{"n_layer": 12, "d_model": 224, "n_head": 4, "n_kv_head": 4, "head_dim": 64, "d_mlp": 576, "vocab_size": 2048, "activation": "geglu", "norm": "layernorm", "norm_place": "pre", "norm_eps": 1e-05, "positions": "rope", "rope_base": 10000.0, "rope_fraction": 0.25, "qk_norm": false, "attn_scale": 0.125, "bias": "all", "tie_embeddings": false, "parallel_block": false, "init": "normal", "init_std_qkv": 0.0241, "init_std_o": 0.00461, "init_std_up": 0.0241, "init_std_down": 0.00307, "optimizer": "laprop", "lr": 0.00117, "lr_mult_o": 0.687, "beta1": 0.9, "beta2": 0.98, "lr_head": 0.00777, "grad_clip": 1.0, "warmup_steps": 257, "schedule": "cos", "final_lr_fraction": 0.03, "batch_tokens": 65536, "seq_len": 128, "doc_mask": true, "train_tokens": 416300000, "steps": 6353, "dataset": "wikipedia_en"}
MLP neurons of a small language model. Each row is named by its layer, matrix (gate and up: input weights; down: output weights) and neuron, and shows model dimensions 0-191. Each number is 128 + 32 x the weight over its row's rms, rounded and kept within 0 to 255. Numbers have three digits each. A neuron's up and down rows have the sign that makes its largest values positive.
Before each neuron's rows, "fires on" lists the tokens most often at its 100 highest values on Wikipedia text that the model never trained on; "fires after" lists the tokens most often just before its 100 highest values on Wikipedia text that the model never trained on.

fires on: "l", "ill", "ie", "ir", "rew", "ity"
fires after: " p", " M", " At", " P", " c"
L2.gate327:077179115143130136120120133144108156167123135139149133101163124118094095120132152121151155200152139117128179125095107146120155090068128119134119217119167150126048190154115092135255120126108042078136102182068125157153130100180113166105153077145118158130096098154084118095098121054118116086160090129153112151134097139112122088100120177140166124219146159119141038192163163128117123140082172153163200096114135137147120141122103129115111090081104128127171079145125096145100098117126103147103106119138092137089109147151164156112160139145167129153138109166132143096170090132119131113
L2.up327:169092154156095125115108190066130106129184095188118157114159111109147124118144138144150181099084152161132142112102159108112140118137142160107081107161183111104151183175128107135153116157110131079085174094162094112092091061086075143107136161113105178120120138120225128078092163108165137116131163125138139138096095151125171143155216127102149108148180097157090116130124081113168089073182195154077165091159141106138044186212149152111103153133144114098165127107168079090094092140150131097075112121172159096118168130136135142168123173177108131136153105112149065140114105103095124112
L2.down327:085104089153149111110170164104142089075142074153181172125142125088142150140164140160112151102141164118113183111120094134165130043152212146098163090167131080126088077050144142124146124098119140065159168096172135171158159098070168148184134122142119169122091109165080114132200122136110121106102108164124088155132091167143111132140122090141190140130137169101121137131102138100165095123119123127162115134121169193121167103136157113141151189094142119139171152097134187123125124168117067101108144156152106097119076144134146090143111109154133160131139057136111089124152162132145098092

fires on: "ra", "l", "ill", "ig", "C"
fires after: " p", " O", " D", " P", "O", " M"
L4.gate302:107102120128117151150131113149107147140191143095087096126145131114063107171132107114160166135148175095112122198143112140179125115105097135153104139136090140138097134136090058118147155071145117063139120119099161129133092134074091113092166106146077155112125106132097110082167119138165120136134154145158147138155122128175146127107074059162124106161125144162128110169203144136104132058088072243083103124134136137096103075144096123134118158189123100157078130149151178121085095164163168104118142133152122104126144042091098145038147138112173188136150088137088060108162075165115103163
L4.up302:130158126140121078114115133092116107141106078135095165136161120140074146160103088081098123136127115070117137123137106106143119072130056128102119104160070184074132130170116138094247154132196107160140203180152114126167146193121137120136105077137153101114123163131162146150128157098132105109130065147101099099138098182151139123188114122110105099155134152107119145182147155064128157111148130147170173107143133158162162177122110109062110092137069154116196116097160143121138171154160062183169098175181115129150148115198130128085099108190159122105126100123137117087147111181142121058
L4.down302:170110136165132101108120137097107153112147139105127118152075146109134134152104189150147222129139124119126150136142139122110136118148135134108105130132130087082102101099131100083151151082078140095135154120115140154136097104078122090100088148151054117118125157204051154077133103141080160140176112200135061156108169098110134138140116186148115132132150116121095203157205127173077104080091074139119148146145155177078162112122124127116121146118118126125128127135100179164093056135140128081169066115112093077121150101106157180073121094200190121092105139119128114103092111072143143170

fires on: "ra", "one", "ar", "av", "ers"
fires after: " N", " n", " p", " P", " Mar", "ar"
L5.gate189:103066089077136140179068171145115127128139136148082138164152154157079125135121155119148141133090139087093186128152145106166153106154113119170113102142137121079083133154184114123126129148173117132150141145128133146128104130080113079127143071216179121084110164084112087074120160151131135120110159143157101168106132128107134128106171123117086174177185144119115108159104121119218133074116104137112119152180131117146205163155135183099127136133123137121107127152091105066117114186145080144109141127137086141119126137066114126180141147132162093156121081134058181230134135070154113071
L5.up189:095091094113120114127084150160129097166111156183135112118148146148152134205133186125116105146155121090088082189153062127172146172090096175165141081084137086116112128134195142079110123136105108105173131191144105108116108131117174056089113034088095164094146128084114137097150148127142166146173110120155099130098162123109137113120141134198156157103162165148069155182103152064154129179119147100091103157149143113127160164117079161090103106132104092201133104167193126113174101136157083147149065130140100131143153171082069116102130106159154144126157138184117158096127173128111166163
L5.down189:159162140131129109121158155174082192166079198089161092137133121077157155190126140162121181144152137112133088123102098165121095125131134080216142098159117133082150112089106160123118150146127116120169186119124097140114091156087169055113161145124121105105125081115151126110128149107110098130081136111175119063131111130133127079071091115147116103161176132146149121123163179144131163169103137132188133096169112143172091124004129100143129167181130132131155158133132170150171164148120073156090129165172087056065101165120083144111163178103125072129126155167124134145148107157090197134

fires on: "m", "n", "on", " War", " For", "k"
fires after: "-", " (", " \"", " World", "/", " Air"
L7.gate199:104149094081138097145063117126205113114109138112142122128069092146166115132124141170141109083184145114093157074105076119114124169089159086143167164132204186126143193069191158139151112099062085061087197116126115190091129110137065109130133144129147115178159158180115100110115127107089139143175141108180107157142176191128112159109123085127095169092102134158026123148133137080097132094074098102089198134129099145174091124181108111120100108118107143107126190146114109144121145117123136154133187133158121098185156126102132140149114143114107140113095073044181101106163122140153158125
L7.up199:172115164139121130159054082118195148108130137122167140091170123159162122089127075070118116138143152133165127183138164168060158142117105122185133121152127122133108127116123195104117093101207070116126121088115117142102115126132161135170116176129154130131100116131149041127095115100109138150066173159104127137120156123093085125147152153128104215078108150113139120132158083143132091129105128091148117138125120100154079108108131134146097186090127162085122138114059131134151187091097112114167074135150043124095071114065158171093148162119076101101172169101058174155128146141122131127
L7.down199:142155107175136170181148160083146166154082097132141148081136109108159119155151181074141131145168145100114131160171105153103127133119125160098122170154146163096116117062099157071089185138120139163155079147181164109125142122124060070128099194134165135142149152070108122165143153107176169151123119158095063094120125125082141124073153130103183123140113095134118121132081094098188146117163116104141072207115105193111131149117099126133147128158155131111150092142125102142136125101051059137096161169204150129100150119076118150126060090156187129144128108102134056122103136109080141090

fires on: "p", "ord", "rit", " rem", "inn", " includ"
fires after: " w", " r", " W", "S", "w", " h"
L3.gate507:180150131078053123160182141064138122162218102150140105121138103107089074086154129102142171177163119126107079144102107105113103137118081172103117088181128129091036155136110173151116113118154075102130129137115103166112145123117105170156131173110144095109103092169082113123161182171136157113102132148135139122136101188150102140169109141170145102158101192112118104140156097144117178113163124191090144126117126121142172137167051151153054137108132117119146181129149180137143147136116065116148111188137184105098145132161117132073134149113071102160136156061139050074119154113151104134
L3.up507:176172084138137139117143137110193121145187140121164097134104149105122141145150106215190105116247144131111071079109098166163132145119109095118131117158121127115111129142113103067096071096068177119136067155107094127168123108120113136177160152078142119133120138099110121136187070186131174148079111103129084125146113145134126137117150097086162129090132209138128166129106111113137117157137180082151160087103169109168157121167102106138094117109137125167162162094206146120138153107160169147205160099082179166104114165149100112081165168081110113171162139133118122065117192125105102139
L3.down507:156124173193125167117141117099118059117139148121189112149117160084144139169129105086160139156139100168118124122081134084127115176036158134104162120111129135123117104172105171132163111124100150148131137111119172099166108124091140089157149117067122082088114126201115146132158136115167039103099026179147082127090113186144120127168111080176112188143138123161120142124119090115068140163185127127179130124109148145166071138146095133117124067111113140153119137117120187085130149151116177119130119151161130059198074138145101196118113128131079115148156206178137122098139151115123116126

fires on: "t", "a", "u", "ew", "it", "ed"
fires after: " J", "'", " Sw", " B", "ck"
L3.gate501:113164141144108115107184189152150128166108157155106132119083125160112111107181133085187106154179148161091108144148106154110109090153147155150093184146141090177111125118107132195086129126146156146115095110064096137164100164075130113121145117157116186090109053130166066069245103105111121113101119113102137158154124084128084146119099074120089081079169066141110156100118104071171086132145113138096098186086130091173168155130112152148157104182135112155099129101173162111089147117151098150118121127139138125180106086097129126095086118144176127176087156111100120121112165127100122149
L3.up501:200124145121125146079129148151111121148163116147112171121100111126132144064105105170159161184116140155117111104145082117123173116127166079200134123129114213053099054131113129084124070140172096126076126148132153118066107150149169147119177198164071171123093084103135147114181156119123171100075128091126140098142149095114090101140166134135123159132115128140190131126099111067100091138144169157068091075174091129127159150092089122131189197108188119151124118118104147058104084098128148104162174185117148133094091092108161132138072106129131123122173160117111101140136128150111178130
L3.down501:103101104174176142106161101189121141170129096072163186165091105159128076101087163084070109171143144149120164093146135148124091153118087087155113080117132070172149122108114163129138109141158088052141146149097145085116140182118155126146138100125113069058110091129133098097144148145166098108092162110078117172185125146104141114152114127077126102153071077107122170114106148139087124097161090188113195082097166178139147162118167123109110105146076186135142165117092187107111143130180105145100076104174114088142139155138119139137118126145196205135177130151146128132189157112147153136

fires on: "==", "===", "ist", "eat"
fires after: "\n", " S", " cons"
L3.gate312:162111140136046167107117173166140113219156167111134105157155115104149103101179083117198154147169153102067128100155071193089074111114070194119122102160118120121080120136131166135123100126171163111149151206141101170156121104087100123135153156136143157132100142145155084129213088184150116096131121099151154093068080141127126177068166108114097146111147156148080049122163155125120144108170149142132157099122132166164121130101130093097079153139098138059134164155134072138156174104170132079094181123151095145073135188143090129121110193089096101110125121130131042148136130110129122141
L3.up312:126123165155110100123167140190158158136176111166077163163092115131110106129180131141121121145193174173114111152100126176150120136112177140125100113144166128083115037101110134169121118152143079123163136186111139129133096098125189134119175158148152171102077158155050087140101090164139082091160121123087104094105129107158117192101114155046155122108159131151103106130123109140126127029137154168071101170113158185068100151101108098146117092130074159101154103106145138109100167110130177091099170150167161126119175175142176072150184116123132132083131091092115125090083152150053121109
L3.down312:115115146159129137052165138141113171172169089066150159096136096156142135064124059159167087166161143127169152139131149170140112149060177128145183109173114142081135120120158091116057119157083144188187180080162110155143085117159180128092119124102129146146144113102113160086134100115132099098203141116144097156136168094136189173126076133101126149154151120134098104142099140114118155122125161126106099161160109144108102152109141155091069051105103085134100184155128104066129110137094130135083124137128163144102133110157140158131085086104103150098176209089123154101095157140086175075

fires on: "as", "red", "ang", "og", "ris", "oll"
fires after: " c", " ch", " rec", "c", " C", " l"
L5.gate573:090125111118168145149105077095063123129155099107148115195139131136060121079180111154074113176171120118087127134013079116156145158084072090137140150122139152080068147109178136110100138104131115114109140119158091082123105108130113124075137113110089164086094112150125091129154159129103098122164070158173074139117164146173101152110133104114122148094134132112104124117166148140113159072103112129123156123113121100184115134099106176128128084121111127136080168176170117128102127169135172111078165191168099095195146126211114181104103144173141142173142085174134151198113087122152117128
L5.up573:086137117174109183090129151125105121112125090162130119113127109085103159113112162115103111143159212093138116124108095097166152126168060109110195159122131168143137181143120160128077150097093112143110158126059127105165137166159179133072160115125070116130134127165124088156105123147171083084147081100113134119181120137136118170175147171147101070151085100089120149066063105187129124147099106138163136090147090153114142143064120147119131145109121180099153109137155165118130131105172161071105106152160030144112172128184125151175151092086145068186090140148096088154124067139134133173
L5.down573:134136119156129102122168163120205130138083118177090114049140113093176111130145127100152098145115165120135094080139191150107049069137058113139139147151116082102115198138127162127111103104058092141095147158111124141107123169132140160114128149106092080186213170115077125114135166161154131131093123097100161103188168123107091146095082121120096117180091110091145198095061140111071109186119109155163112103161137138101145091135154100183109090079108177101197122132144080134111086152145147169129102128075158131127145122098121111196139137069075174138065180102132159124169099105148129149

fires on: "==", " their", " his"
fires after: "\n", " of"
L2.gate54:157112092150122125146224106156067179135199123139092096092165143128092108193124114143121142109140041133181107133075069087124152141100142179156115129115135131150113145147158145113098106095153121124116066193140111141089117157162099073167156131178100136168055149058115096137109153119137167145121060118166111114126130149116145138075159132137121140102096135177125098155190121139091146139218185198088137132171170147113154095124126149118146122130144091099173150096118078104156164115104105068153116086099082098150170162151121154136159133161111070078199155148148069112129160122107145167
L2.up54:183133127117144191146169159111132075185143158106213057132140104117102161107102164113082120147153175133165082071128098147120121077135105167199186154136165109122135111139082094090105099110159186105093124108132146144159082165116125140105093115089162145126084183124228155147096144161157120151148078056118167123036146109146093115101127123071208157088111094101172185096112145091113128160120133162110100124104128124132133119129160146115066159094128152153181094111150120099164081115148117115084137122158083154075092088137119066120138123153095150132095111097147104161109149142136124165
L2.down54:155153102147059189095088158143186149127142116145056104108113111139114163160062079135077103136141151114141150169130107103115115131130133059095146136226152133094121075130164147205126130146095126113088150142125027138194096145137159134126132139099093151133161132116134134140125122152174039115138112181174114101149130163153137134142159086148126079179148169135127154158147143081157069121164138179061110103113105172103079117128132141061065155113149144099183113107197140076091197083132168132121169123171110164142126071151133100157137126116092079147122115094123159108131162119071132143

fires on: "ar", "ro", "ost", "ers", "s", " prom"
fires after: " P", "p", "-p", "P", " comp", "ep"
L3.gate59:115128080106105150125119178117119191148120114062116167132147132122158106109068084146098127143135100107156100059080122140142137086073189171138125101160074163099079098119100134093129144104135066177125178157098116131092123181156153065107061152091186140073143168092164098168133146108162159123161047176138103162091158135145144133073198173150152159117156136130177100150118133060190051117158122109124138160086185098219221158180146141139144134131110126190153098135190134093101093103091127133142116135168121132119081138117163053097140138109109131147146112125123130138152136153166124116
L3.up59:141164097073162127134150161106153101108124119112067122091207136197147130134076159103121073088122134124088119127113146166146132146108085100092142152128114182032084086078148142056175135131156076100116097135141188180160069150104137203213166106098105150115138155122144130138158105151124140101178050140131102132102118117114137118118125176107141152188159158115106154124163186147133163156104154132104100068111127124134084142128103096157091134129092102126143124118116138143134091129083111066104181128133184148093095194152125139149096162174107084144048060145187175159120145134164150119
L3.down59:136099102102074162112146111095168063139120079137158106146076102109142150171087090169075150115089126136075174096158103142130127171104114130163144183176139129089122109116119162172152200157136166108101122136143104131143101115172105071117170161110186097099151178137138092125102155120118070110152124143122155139126127132160140093097091092166144069136134116155143150174154120142171113097149141118106138232122083142120158085169184138088163152131096191085145117198091072167171152070133099150226155152118109123103104120110125061115102151148077089113111127125128166109111124080177169156

fires on: "on", "ur", "ost", "az", "A"
fires after: " n", " N", " p", " P", " O", "N"
L5.gate469:115061146144169157197145150153175194127103152092150147097159104114135107112114110137148115100191095088101084150126173140151115123072143142153176102100097105137065101076165093175126089140108092156184135169136181135128103114111140131122131114163172108069093191155159118137107098132149127153133140131079115117165116077169138082103128141145070121129185169160133161127151185099178122122137086136172109107109168130115155098139088118162145136133140075162094167138132122141113157125091125094083081089057101153071109128162128085159096149172088110131136144079069148144167163133116207132
L5.up469:077106120163044123041154143111146194115133107164140149086123110189157179144147164140128077153147139140160123168106095143139106080130091120125151076182132099150129075126157102164120111132149129096168106177105122121125056137073088093147068203152186118120078113072172125136098122122131224157153235156140154105170142134125141142143121111145132079094094123093173087149112206070140133154150127176111155158138098135125144135157100128118115125122143107151121123126106103145116137075114104143098109171098158142080166166105069117111088106111119120132141104122119085111168090099142133101
L5.down469:082177116127124150126134169170063063114147153156075127137190124093124125176107123107152148122116133072135161093161126117070129188087143141214161135147151172132149127122107181128118139121147151129195117141173124061113174167092156117124107105128123124128117176087105135153144067176129042070131154141184173085089111181133172127110085146136150138142170148090172116129121118121135155056139129117117125144116140108156161086043171067106156115149149101127155181133091152110101150059094139084087130108112122073088141115150155119184079174139108122113100124154130104128108080132104119140

fires on: "r", "n", "ough", "nd", "d", "t"
fires after: " I", "I", "th", "U", " D"
L3.gate466:109132084133170102126073101104168088124098144162163132097191180129156140170142132151144150173156143107130219109096165195153158111068083130084116124119113111129121115135165164084149165151134084136147122124128103100176127114181098075166121134119122073149136141128136122137170073127154100137129103140094179068155110130089194140120160109107072125135149163129108141140141185151114102102116123056102125134106077122137138080108082149129154128125123139216156087114099143147039105117120159158136065198181155108123117135176089152110146101071101083131147178108137065094119079172101147130
L3.up466:120220129090125131131125107141120093089101099183142139149138101147165134138138123123127144193092107144128080089143056134128120177163125107050147165126138098143172178137113130138153145121108152139120072169152120125203123170121054065168144109170090164164122124116170106094130132139071168142132149102099120066110166154095116103119157151115092084187164050105165106083122118152127118152151142102089095139116187160084151096113098124155145197145195144117135150107115149117132135107168144049107124149139111150150087133131151149151185123164130123082161147122053112118118069096096113128
L3.down466:164145117134064179074049150179162183125150104164097201126106136154123134132076089095140153105094110159109081103124167098101143123105204162161146143197077121075112065176091133137166163112091159080111181104134163142149119077064104130084124118122140174159141108148066144114145132140125138097198141083137138168132145139142173110093158057142138124076109139125182150179151121117153113113122128166125132129142090158111158116168147092126162123105164042163128102156110135110160102161166185132141188177072119149168110163159066075124126121206117123116158146116136090135124123133158105096

fires on: "ro", "aint", "ie", "ast", "own", "ate"
fires after: " p", "P", "-p", " P", "p"
L3.gate260:113114151119088140098111163111164124158179169103135123148184143170154126090191124109112121132167072135144185150143187196152170100045143156172161168111122126144063101130156186103126148110146135084073099143110175131116116141138100103127073149087128163097151144054154084137133112098102115121111098133129110165144104130102091117174152079161112096113167162149162117165117205086151110120072154121098110123083076117126162179125072116134117143166137115179146146108156125058128160132073060185079100081136089098135128110090153157105089129204156133168145122157130116184102110111153162100
L3.up260:161122073139074181113111135165092171104139160098128151119115190115128151105132129116140081109157112066152145151125126137126099108085176147078105135062092112149093142072120174098156050140083096111142197152092160144154154163134135134173126102118175139129118186105095159131152151094108119152168146178128073157165130108178218141096140147114126123077146138173133141070113173129191077166087218185158118092135171084116110130101152066132143127094158137101123118073150133159161155157164111139099144068099083145161107107123136094095058074097136089142173110171124162098155125093090105125
L3.down260:152108117114097195116108081130132141090203123122110063087143116107176140095111081125145128141139126154156078165134137159116118127077148115108191124164165161054152135169133110167152136144082097140092160127136142125053093126127140094136148134142149102142146170149126102161142100096117132130168110139203073094105153110126111112132105091098163138104149105127123119095151117085074150106136152109106088177137102166102110080124120150157133103073162101174120174127091049087081135141060153140152164128124142173137101200117181143129131131162080030162141112132121164120165120133142181129

fires on: "ow", "ough", "'", "t", "'s"
fires after: "th", "I", " th", " H", " kn", " h"
L4.gate486:162162093148158170104117139137152115157137113134203118117094134167082119152130167103121155162141114186071157062149100107061106109099115134117098140130094135100089088132136096135105141149077096128116201149093179056220143110176098089124141085088163170098161065131133153185138148168107101147065109095107133150195153165136118105117141080101063129144158176145107152173209112124102151145137103194119114115106137109167142146142088101091164140123090136100107135129134122143098091162143158154079131118114167137126099141185117110116151184145132139113098102143138080155093107078160164100
L4.up486:108125103107169151085114093167120116137134058153131156089145105148141122116126126184119134146116111162162113052056153123112086126096174173121099109125141141149154113119104175101128125130136144189131072180191150063159131107112114052089140132133108150159156120069069149177134115142184141157084162120084082110158109100133165082091182126093140138099114166145116140101094121094110138106118147152123154124097170122131064145104119144066159115222164133130072126186133119081136177191150156123113126102180098157128110106153163085187170089165117101130167112163081127090110153088107074075
L4.down486:147121127107161133126115152139151121131123074101125180142128139212168140152099139094108119165141166162086167186106126160150207195077085171144150136116172128141091115104047174115094127135176138144172154105139146098149065087081088081128145128119222153109160104137106146124095124111112099142090137153136106152205123167147106165084117114122121178124209131117128102121121104147109133135053109113106115096108135092122144081089152171098120170137171142127113167174047147078061158084185130127144106151120056114125121148088087117148087138166122147152101115180138125098115101091154174151

fires on: "ar", "art", "oc", "an", "er", "arn"
fires after: " d", " D", "st", " st", " le", "le"
L5.gate518:144195146149155102149157088086156158103099101142099125105181121178086138054076120124108105144178169111107130127126128121112142081145113088117104147139141099183150181127166089152087125134176100132107188084162057099189150176152137154144104066134142040139113066114155072154129128171169102080165096162080121123117150140125142112075107093102078133137164108098138177137129154137084152137105069122092159168145109098112178131139121132168145088126162136103134173107161093109080110108180072126109127185132141194066146218133123156105158104140147150129154156132061075118132115068171110119
L5.up518:180110091138142078177115085133106139078151142123105144101165127085148165104122118132101135096124147150105123146158157130207110154126112110104163122139138151102105111128115118119104133127157169061178108074096101135100112104206137212104136120117102145118085116125208112169111115114051176151138063137121101162121080085144124120132231120136146111119177174098158150128129153173167060112091116147124166109154156127097120140163119165138158125096123092155139041087128131104104123195110087100119134081141161086103097153135116142125134130132145109132111105190099121119178108122110148097
L5.down518:117126149115130127142176144109156174139101070147146120139135139109098140128136191102154109137167115164135153130086126156117183130121097136115115165140136091136112120104140116113095133135058225143168044110160186123134046112158107175118153117120103198143083156094138076113102120109142177090129159120168106118187095098138120127142158187143142123121204076117164108185147072133117147156096097122128123095121117198120111115089139196154123147148086090120200101060130144116088104114104143186131121123172136088218142095109123152176085105113121160156092083095118136136053124091116127089

fires on: "le", "se", "oin", "em", "r", "ce"
fires after: " app", " comp", " sub", " comm", " c", " P"
L5.gate143:126180133083134108130101146082136094135124126132103140194080124121130132183084102135085108123177109107148143178129158133141181174054133059108116187131148077090090114110119222109142143112196108099148085130111127122138123100091169132072122144106129122155167161081097153139103097149084139117140107135150067175120167160116147139158182058064107150088153109168138114149127157084147140096060121054118118128136179164144125123178085092127094116146155145121100104100163056121164117139130167177086160177150143099127138113098144127204119173133097078162156091115095146171141102158122140137
L5.up143:082157134116180060112162190114123126131120130145150080100100061157102178162092094120135119058176180109149086152173158182123183118133172100134185123145146138131133103074132147170070130125063122113136121178174132172145158135156157066129111059084141122162131092153138108068182097187136156108155180067123104130071078094095129117152108106092111140103127135173101094127108124101155115144152120174181096129093081156181143154143114081108146040208097123138110139090157093122154130122119139138089130150119094142119108108092100174128089125200176109131117154134171105142111132142132087201
L5.down143:131140109136148047176090186137137122119131119113073108126120113177116119095181148118132095098083095105141113140121094122149144129092170163119065110080151066176172115104188157131127156132109157157153163143096154140153168098142151138149165103113091128107156123086094082124148105124179165133143095116164092139172081152118158117071132140035087089112174100155156086096197132067173142129102133135189130059120130186135147105097167108110035066193168141143174069115130104109135139138117132143127095135098144144189165186103152102111077122118133132105147151129093110145135124124119094105

fires on: "b", "m", "ers", "on", "S"
fires after: " G", " O", " P", " M", " p", " m"
L4.gate94:129160155140156139057159091149140140132119188088146074105148024099054136104176145115107084162175118152153106131076094099123155123102113147131132142106081167137159165121109082119159108143165166141075156131079129141170069071176100149131092109117137142133101133172149099098128123107136153069157107146076181162136107121153094143192168184151119088167150122130155133148202143135149139170119096176073152174140104089160112138138145065181128097102076095136145174122159145097112104134081156125136101078142141090146091088094157110114074137142097106134132148080127119158144136105090184147
L4.up94:165184072160159143099143134115112130114113128096128142088174108190114134138148096086159116113124119129230131166121125166129118132141100101125166106119146154123023111098153144176143130097133104105134138089078141203133116104109172126145119103166156090130105099081115172076176127105138073135168173136123143143091158120067132171078104137110150124095150087156125067163108118129116188194178127147131131116129112111163038105127155138157152144114111128103143111129144100153108116134157121150131097138134137101064140107130117091088114148115144142184128128106167100138145210150058116098
L4.down94:163150163122160147082089095071129106183174122130076147131091088140138186198126143130176149115141086064154133132098109122156178097099162079128145154137170074066104147153171068116165131119135064118127123139125154121143135103117184110157174164146190114125095145189091124103085143086131092085163096121070156141116141167097127114157107160128085121173157141120108188153143103121143136090166099129105123184143104122136200139126175131157142087103185123130119111216117094104110094111136167110135175126134116061105047155129074120165128094159212109113133110179122199093138120129097106175

fires on: "ens", "in", "ific", "ic", "ward", "ed"
fires after: " R", "ac", " Ed", "or", "g", "ob"
L4.gate187:145090129096141104168155118021129142142113184104166121113132083123112136126158144057108144112145108125129065113148132147099090092071173085091112112114122177117127039077119085168128124117081125133165120099121074080168109082148148116128128107209140102107170100120164118078115131129155133141207145106133152129188110122141109125195158143133134091126138079070180149147140113086107116138087138158103116134162104154122201117153103137099118116199059093141105181151140110079124103129088125156154123148107190152140132146134193144100194190146142156200107120153105059128155133142127101105
L4.up187:064085102109103171176194177086100154171117112131100115080118153123095109144103151091168135152122114132122097156124102165059130139128178149106070078178115097146106217155137090169156176076152119149127181126168130100131077157074169142122084076146135173086128133111124135072105151091132156173133149186157144097066126119148145118113084186148112142188124128141112099132117130141118101135107174144144178133147120116137137165174097126116171098137172098119091192147145088035148141125142123185140108101146123136119159112099121164147120211152095140131098161085058089161090145132071112088
L4.down187:140125192104154141143083141101063112168180097120105123119149094173121145125135148086120057168108153087155176168159061119147077177132129152129159149131147093135106143147163154200130137131122068123185121161109164172127151137091120124146104174156144099150195188165058165120122087113115061160130136135124131164130083091127142104080171093162145145105155135115078141123089121146102068114180168158141210170087099145077106127123173155189113090155091145078183110105078191141097131115132130115087128115171082120092162127136129119105130119140124119081156103098101157118123102115127057092

fires on: "red", "ame", "over", "all", "ock"
fires after: " c", " C", " acc", "ur", " rec"
L3.gate424:113147111130111121144181083065065132143139104106152108119183157158122160078158128192096097132136115081101125080064121132132121093045133033100131099145165150174115150110107116151173127112185119130080145131146110126148093123106115146132122127136104070111106101177177128212109133171153156069090135125067116074209116177150116152147163139098109170135216203161155135172138156117118135152169070147130119127115140112176129100115076124116113093140084104110121154168183107120136153114131165188074147177110151139091157109192140136107082106175112056107103138077133148136088175151113077120
L3.up424:147169121145175114077115123143128071156089117069160086173109125110141178164117165109053083157098120102197128139132175131214119159087149127090176102114146195149071125140128143130139056136155064115138154125152158112153075115151147150128136092122104190099117140140091127146127155109104088147144082103154140138168170063116106118182165154136078159161132058140113123157093160159203141132129141109211095094121104100113118113118104068079134081095134130131101102166118086110156147152141174192138135213097089093094104123116148128139136140153123093102139121136125147178143155098110170127
L3.down424:124139136149152134138144095115130116133145092127138132137115089159110035176186139107102177126112155098178178090171124129160113122102117153079126183072099190112125107159097163123137122162127088175201119175105163081136134090122153175178123148120130127126112107131081091133189123162140136133102086063089124174134127095111062141182064155183093140131147119165103137177105090138120132167116156091132112130103089169071118141087150096150154102074142137097103081171144125117085103112127118116133127205118147190092150114156090140086045057227143184086107137152163079132104136119058160154

fires on: " Bar", "eb", " Her", "g", "B"
fires after: " \"", "-", " W", " w", ".", " l"
L2.gate498:099139082201135081122119107137146182098136129193172110088098129142056100091127143143094096103144151109136100117146129097083180119152119153131122129093119135174095153068129121093164112140129066105108057151101114088111121121126140156151093057181166095128098161123095155138118149112149093161116114125143104114111064133135153151070139104087116201127149143133197104177132140117112095111153185159110163116123145108096160196157074095169144192096112132152106160192147121040121110142146139072137097118137138119152150175103105106140099104148122118205133107149109112160128124101127115153
L2.up498:162087163143161082177122139118127175138102179144146184127115143135050153105139155104141109079175121101096103061095147049145125041037116155189102133078117150145152152092099130154131141139148157041099064156076135165143128142104105111143126165142136113136143167184148100189130171131174097105132121102152161111108117123159165150100094109132137170104163148142168134105137103125153133144172143156160155119102138069180091128150089173117121177138087149072175116102107104110147088090075190062099124093161162137128137177137092101132172113141146097098142152126145105125051120144108131194
L2.down498:138149068193089147144093153097129092095082111175116175102152090159097102158141139117098121160185107079131121126134148066108112180074111127176134124088125146149111194140137066130147099125128202063131122182118128126113151139152156136213139090169085161115113138133173083117060147129149104156153141148118113084095141124170151105086108143153100116146145138133161135135131151233107162139140140151137114102105136121124135133151153156106154105161114115137129148145137107116183132163074149109156097108154195216101136120123143141177106081120158128064060162098105110135085124119112126149

fires on: "ack", "ove", "ak", "ake", "ones", "ab"
fires after: " t", " att", " ab", " T", "nd", "ph"
L2.gate136:150149154137141173125144130169121158101089065150077137120089100076141129189116128107159189092135120130107079134141148156205168195151119134081156153144097132151094127130157130113116077133126156142168087109136116121133099126115149079075135160102059135137138141116171134094107076111073137097180112141087152153119117095120146112138131146062112142130133118128136132090139106175123210084063049172187214189132130161058115108148152080185122139091140138178075117145127142145126072118148128168144106195156130095042101093159151084119154114189120110165106103131114111088091127151100170098
L2.up136:086117115112118151174108149117110130164132136122143134129088146141145116140157104119081103131104088119120124114165121095060116135102163145123146039115096134079147121044184142198150177170164069171091180151138088100157156106150108188108050111076116159035142125132179107125173112123154152128097131147156106080151114092099143120159145128177122124091118151138129161173123158115086115093110148171149164091159138074164165165107089181144094122122111145071144148163144122165158152145103100093100139120160112126110114150148129168109140161070109155127174143103077137100140071138163121154
L2.down136:129145144112153060182129145099132130081172118176141144134104127054161115154127073138133131146144053111109112162167133145141159118186184115119159116111132089156102135113137101128126125197151172142166094086086132092104103132164138094116137165095115161148120101103103114165078133133107193171171119091145152100122085068091101104099109122163177134181149162102118123137141089151121175152127099108080117126151122157078078066071127111139173235120139184114122107135077141153072119102170067133126120167147105148184112116170125094112143120166144192091147094117158181083111141144155126077